Weights of a small transformer language model.
Size: width 640, vocabulary 16285, 68.9M parameters.
Architecture: RMSNorm before each block, rotary positions, biases on query, key and value, untied embeddings.
Training: 955M tokens, 7283 steps.
MLP neurons of a small language model. Each row is named by its layer, matrix (gate and up: input weights) and neuron, and shows model dimensions 496-623. Each number is 500 + 40 x the weight over its row's rms, rounded and kept within 0 to 999. Numbers have three digits each. A neuron's up and down rows have the sign that makes its largest values positive.
Before each neuron's rows, "fires after" lists the tokens most often just before its 100 highest values on Wikipedia text that the model never trained on; "fires on" lists the tokens most often at its 100 highest values on Wikipedia text that the model never trained on.

fires after: "\n"
fires on: "|", "-", " |"
L3.gate1683:461498503443462480495550500521589548529500416428460439493477455569480473436481483549481475499573477542511509540467486458489528552406544521521414529436499567520542487532484445558513550502459527514482472508551459500525489508449488600501516508596455407497440546510510486492548472470468552512524541529559483467525500424536441455483520480503439457466538489454502539486470541541514497512483
L3.up1683:538585551504477481452466520429495590525492477525470524499547500527519493463436498460475430525528518538541556499421511431495513496501414480449453539474542471509442424570475494507484507494484598497589557428538495565563552447526495548517461530532499504414574470547526484479444485499512521511471495575546463503444588535434453403486460528437545522426511504529459480468433536496458539478566

fires after: " |", "|", " \"M", " Ros", " Dun"
fires on: " MF", " DF", " FW", "ed", "us", " their"
L4.gate554:500530462479534520483516442433473522487458597478469455491525500520556531483594515531502503546445476422505503527498477458503456471544483456519499479491494508492529468496581570620533536486570473470514465499482479485492422458505498468461465500443499611527555483494514504495449430509560516564592540519527506463527470477558463445546506539545570513537469483515549452533510530532485545527461
L4.up554:491505487488527516546478556505517535461481485490454478489530540438556430478491494432490489478476544485503414436469481474621568449487573463450473485468474578552483524493502513529489466510498454477466554545427533484515507437483469485493459553485483515513472497572511502502542575456514482458511472502524553478509558528467539520589479503490499446444562549571525450488490472492517568445554

fires after: "\n", " R"
fires on: "|", "agg", " February", "in", "ag"
L4.gate49:475502568500514563510458551453454428471427473539477456539515495534513490480542438523495526438469496512540439494524429508459553475505531455516539427444499505553481424550551507502573485508477513463565507523467487429472492473515509470401497520479567495530482501520507482480457528533476540516477533482462531473531448484545494501510513519512547565458453513514501481552460396549457468546456
L4.up49:595463513540570511498487547417508533431430469515516526447568515528513483539573491509533530495402554542544423487547466465432567445491490419522523478443543511572464472517477555512527477507503435465513497562488492496392513494531546451411475457492529564452450527555464513488462501498528469512547444520504483516539477506552474468538411505527542541468422571516490446492462446517460464540499

fires after: " |", "|"
fires on: " 2019", " 4", " 2017", " 7", " 14", " 2015"
L4.gate292:525480524519431548489448520506467439487500562527571443450509500466576529513498505547456478477502481503430454505530460473536498522452529518527529487506478480568365501423471491537500577540536529543503471440478512466500484450551465438476485498468511489573521533501511465449500402517474493557472482465472491413525428489466519489571531553512469428480545481546525576558440483457560514442480
L4.up292:488467440460537537507511540472457470525533522478513440511464466446491508515394479524487502528502494456552438535596540528601483452523532501487489543550528535530430559441496483456438520520494517486489498490502492485564506412490568489515521447445504504546510528477491495449478542455540457515493481487501552484496481484514511506578477520510496417497504511442462517451438518506545526469513

fires after: " |", " (v", " was"
fires on: " —", "s", " -", " released"
L3.gate302:467507501506489497528550575549451508414545529428378504484429542425584574439510449535445447497479469486413518405471553481547501577501510477609482467532535484552501532503483436574444532525456577498530537547496561537516430552501527550483502524567533466441433484443512459516457468507538477427467521500509501481484495474497501466516461519521464525438446429474483493520478592561581487479546
L3.up302:504454507527498541432518487540563500524540519524479537551491472573536443468567468453468490501563463494504528485423464592540492484482480508446469405461539544511512501519484491426450561525498509514544504515547512550496488458468552528480498508433520515500500484478511523509525528450508465481460472525486568507528480527523441468512489587506417533480501525521554462487573424521459451535513

fires after: "\n", " not"
fires on: "==", "==C", "===", " unc", " inc", " disc"
L2.gate745:493531548388502508508485523545392433507508498424514497494564477541468470590475467511528487431528585520542528503528483484531521477432425473569570463537476541536486463556496555515528461480494499484493523455486545498573414542457412536499510576506576481522518522510501484522504438484474475475469506471534602477499553466512527459476509468536500564498492478476487550544485534499554445441417
L2.up745:498470475493472449511494461443506452507528532472504517491477482538536455456538457468533555445532447510439559447440504502504498472481518388492509440519423483492523493433460492473532431490529446468461494510453502533476541505463526412530454499459511530520495478591422445483465491467473477514505503557566469505576517464511476468481520518501502446532525482495515464525501504510506517460459

fires after: " |"
fires on: " —", ".8", " 9", " (5", " 14"
L4.gate2:472447505591513512520460493497481470492512539572523524532487562494488546523506497506528456451561542523471577494438491534510522392454520513510502482466466503464468518485451487510476540532495442514533582479512434458507488498453505490440551508491519571498524502555464467483405480446499485485464492498418496476581450493440488526503470506462489504575450517494508534518481499436466517529530
L4.up2:537429554509567528448425514508541457491487526519464476492450511481487470504514479497450529528490472500443522550484516577485527469488498509481496499533520514518546469503428493474438447460544505573468543513509511439555544583467501516427523546484490568456471479493529558472459506530576544479525462548412519502464499537488543565520547481474501508504593455443514498444583491515550553545463

fires after: " |", "|", "\n", " Party"
fires on: " MF", " FW", " Total", " is", " ret", " hold"
L3.gate801:521489523497522478524509568432545509519501497486548496558495484459527487522453446563475445508509491545493486518523436518571467467506518530461487479536465464551553484499516456511494450546430512423474525487429474537532438452507551480472449503494479550488528513543479540450514547545447547505489552497431580444513579465532519540526464548533472588572435507535513526554469497551541527556497
L3.up801:570478519539524565430451548566502539483498543455501527471502538529519555423519469484526536510538520470496491453514530480454465484613560514495494497438498470591490541508524483473507491532553543514552497499488515484511472551510529449477505493458475556546507538533501488555477557533538508475481513469523489480487495566515499526552535565466546464481470499475526491624540451533518536550484

fires after: "\n"
fires on: "-", "|", ":", "4"
L4.gate641:501509479499417513533465486477484434515518495542522493499466489626487529409484431445552498514518496479520504488591484431495482545485493525489557443479495568503479481497599523509514502528473525570504487432482467519489487498461535449494472503518493508506512565489524523473469430381542552446446441465468556512484572552465524517482472579399494510532500475490497547521503551457430462473493
L4.up641:521476507457427587477465469412534465516491484426457489571483439540442466503505498502433539555479430484527465527491451484410552534471462509476503434424496476447427495518550533561493562484517494440527450493439517530508515463515520505502499507484489519446511539455534520443474498460489445513493439487473533541522500537447465466482527547504512473539550452488537485508493569545379493518455

fires after: " |", "\n"
fires on: "|", " Labour", " Conservative", " Republican", " (incumbent)", " District"
L2.gate705:507424492497511484532536497467554500445463511521476469512505477526477532438453442497483495446493437525464514515514523451508530494517491487565521369511513464506507506524475499519446546515575475440563561588462434469529523523528546561475518475478568505497543452466575542524531462468518549446417523463474525542500470482491506492454466519450579532513497523520562514531567492494512518479506
L2.up705:487444527472528489535512478555522497480504477491492443456484500512480528482502562457521465512533468504478465542486502530509571454480501496516491457459472485456539563479538506549480487461515542462556438495534421480445595501519535527492480558529562504521453493531518479501450500459521533422460438479490512521461534524481569537510479518507522476465471528516466381502511514486470517505514

fires after: " ==", "==", "\n", "===", " career==", "==History=="
fires on: "\n"
L4.gate626:512568482503540568548500498528499513499413503501549532508463468490465458475528512426435507465490530488495492495615461466483516507562490497477423510481481521494565458505507538506436493511483534496476509501537512433523502533469499547560466481525516441505522472437485508478570475430488590534463520573522516478456458463518460512508564496537440489523533439501524472484482433523525479531503
L4.up626:471465530515499402447500473456502479455470412514429548560466524477502471488479501518434477532599487496547471495517506491483510517507493476510495450430479507535515492536491536463504557520557439460540494479420519454555477416513546469523486467447487515552561489504511478469535469521523467556512448434482490456510507517521537488480534525576558515502536476533544510503551486516459479478533

fires after: " ==", "==", "\n", " career==", "==Career==", "==="
fires on: "\n", ","
L4.gate841:434558467534521513504508517474505525555573435472468502504519476486515469467510565550502467506574455497478468502510493466478551568495544484522513538547454510506479479606507472481433556473574517500495512418517526501395517483567534515503527443548480527506491462392460510507500489476472593549549533492527496551510456394513550546507583463538545550492512511488553490462557447465471495523474
L4.up841:449555485456478472483470536541479576464434430478465483509461482483484557496547490467519517468549491491508466573499535567496410461501386483600523490517460512449501453469533460468541460452472564456533536535532502464503502455569468476474497493517573459499548507551534494502533600439408490543491535530563512492476456516489450520515506526473541563478503593470445504498534496498499454467569

fires after: "\n", " deliver"
fires on: "\n", "y"
L4.gate1416:457539582469448458514515496560488564449437502508549513522561404510459550542436478463523449507530480450476403533410474503496501508464503496519438497501501476449509486504442539509541533448476446509585456480505554440496444510477529492546463506511497474511506460481511480432543495526475460450502421505539515523442557458471506496458497491480500507521564490448446582534500569460546460522520
L4.up1416:420461508492524516502469466450446537517516527463545496474443435516475475498494574574453540551520471484519540436444520525505471551557449504570443489514486472478497483456503501400443569463474503493513479492487522503468465522448519522534503539549500539445583440518545510533458486502530525467587456392460516519459452481497523451443515484497450549498474489483533490496424547410461400487474

fires after: "\n"
fires on: "\n", "—"
L3.gate472:543576477498529467445411441533486526470479508497489538522466534527504513498497511508504526440510507485501523489522464401495530514410460443479501500554521591552457582521535475518506474507507567477547520461436543439551536423501575492557486527504549491517557492457510493502481494539518537528488446549497549476566486453531415462476480472516562470526530495548527522448548482519576515482514
L3.up472:547509449464561471594482521551481570496541519496562502530477454516491468560552495482544536470536542466502496555518515484542522528482493511563457483461521526486487438500480547478477510447452512521484417549511520516517526519505468426497527429517570515514463460468520459516471519458489562486491490537478517510506392550522472559518460516495605476518509521440501462463555498538442499510534

fires after: "\n"
fires on: "\n"
L3.gate187:523595520476487506481556526510542543427494526547464573481530560539473468458528487472432430565528534463549564591546554440439445492477511476562530469531481551457498486496534500534563540421520530449567503495479483484472509462502487467479453554502501524509537546506478533508523499509465455559544461609514513440546543491462455511520490484495498515475452563502514464527543434475543501498528
L3.up187:443587540468514495466474545432464551502501450543462492491470494488526588493510602563545489474500452557445500479501457516449579471514453498486454432475463553488478407532532489450580518509477479485511490516429478553521472447485467588488620460467456568530484527504534560580512506476436483520507514435515493508560544452418447400495532522537481515529483477507450542425464577523476475463470

fires after: "\n"
fires on: "-", "n", "y"
L4.gate1531:465500524459475449545438500527466541510470549508512500488469506469481459501520485483537478480438537462422536541501500540478492524544500527506602459532464555562551542510533454525514526509469506506522515519465465509581519506442560553553527495538464514509510468466520478477534510514513523435496506518546499496544482506571514529500508476522520464575423534536532492537550541513538481455513
L4.up1531:469455493501508460575419484407513502494482504558501500524455539435538471480534602548616546407476517451519466498479483592478482507497471441499406450412578571460540490489538530419539562522482496503464468481528455497518510504526512449456566489587473535548586441551492488566510489576460487411540471550404496535436514527521529491520511466447608552517514502472513484541441538489501495503561

fires after: "\n"
fires on: "|", "end", "oud"
L4.gate306:458501462517563494457472538561549486554464473594508478512479532436522497470481474549445530540476456513539490479524455498564505510543546515503413511535464517451463601591465485500540524527500582465467522477521430534491515486532470504512531473484519634540460490496503562520544472500534543508462476499452391525480499491425555519517417470535523490555534616461464480532524500499447454476510
L4.up306:502506444459491504544465458437494577564466485505482549506423496604526484513491537463483484465471506517442463467509513541475537568517469459541537505423543495485481614514538525510436446476499524505518532471538501526473480515499560488423434525532585476483455516582471472479502490477465471509551539520567479507458586513371450489390486474506519489494566495493452496500421503590486497500444

fires after: "\n"
fires on: "\n", "==", " =="
L3.gate1470:455536547485442500494469467531488517436528459586522493478502519499420476535523471487501487556496494463528485504507560502459574498481510445508521461508527569508492505503487522487489478429522483537579544480504512494546470509553467486452527503509457476517465495454585506435470453407531513499401554513504637531522473586518585493463469438535507518488533514542491515518551518540526422461562
L3.up1470:488494484526483549479483543473390562565432529560496520536429451492495433508476443559534465498557557560533482490500467542404492450521454487452446499531470468513462450521524519513601495489524505500420446455463451475533463451495515475495471502440451488456487501514461528439443486484470511536574488501456507457510499425492502473474473534607542436516501427468526500527537490517420556498534

fires after: "\n", " |", "-", "|"
fires on: "|", "==History==", " Stadium;"
L4.gate1717:505512510466510451520486502483579435501496500509463519540513476498474479550497469504570529534477546459489498571511497524489523507593461503585524477452625525510521514522510533541571508448578558443487520517494519507504463526502531468473455531524582465528426519485505440547479570386479505530555470546487565515477492526498557538557517529508558459509484470554492477568465515495537571522501
L4.up1717:546456561507465548511513432529461539518451477481441440516383526518525427490476432535572480510524485559518515502545542430500507394423524485488472512531482495483481568576504515481501548455537481473501470523471516509522469581472532478543533510494491481566436479544497528503477515518531463495578497456489502538469475463538504463488551402429480508459440483466490464438537506394479472472494

fires after: "\n"
fires on: "\n"
L4.gate762:534409574547469470524519441511481519516489516518547539474472507553525489424479478494519487497481568505496494495507520451552453456485417465544472412414501510477453489556472556429514493539519503544526541495487535515548453506433515501511520514580554604570499481464476587468426503555503473466544531515443487534482569555471583476539458543493550452528421495486500434477476508455511575506563
L4.up762:478589472566460464556519491429512515511497478493501486521500529442484461485562532520522459455556501516503410507514482461534471531411454483514426569457496488490554529450493527474471503434465506528543464496510498466477465427566512550533517436546460497561502511454552579571470448472545468513521512554514503490432527569381523457445494492449562485466533539485525452484508509513484466513512

fires after: " |", "|"
fires on: " MF", ".8", " DF", " %", ".3"
L3.gate1611:512522514428500549461545478436549504495425457459445469502530480498505577464419499473493518475490460489470534494526506544468514481487486561450534456550529527510456540540587540510512460493466538481499554468466491518503536497512433575420558569458504474539515482517500534487459498512539531482425507461515569505474527542482483516576492471508563531452566541523522462486519494522502485527491
L3.up1611:526532480497504517458593515502568503482473502521432516481500537476508544502456489462519497556515555517480562475466521548483450494514525490528481502500477513494511548521500497492491470515445437485514534507469559496500500497482461539430522518479442500456499516540434522512500507464591470471416481481539460469509493487472485558536526513452528502488596475560510477521495531491496522549562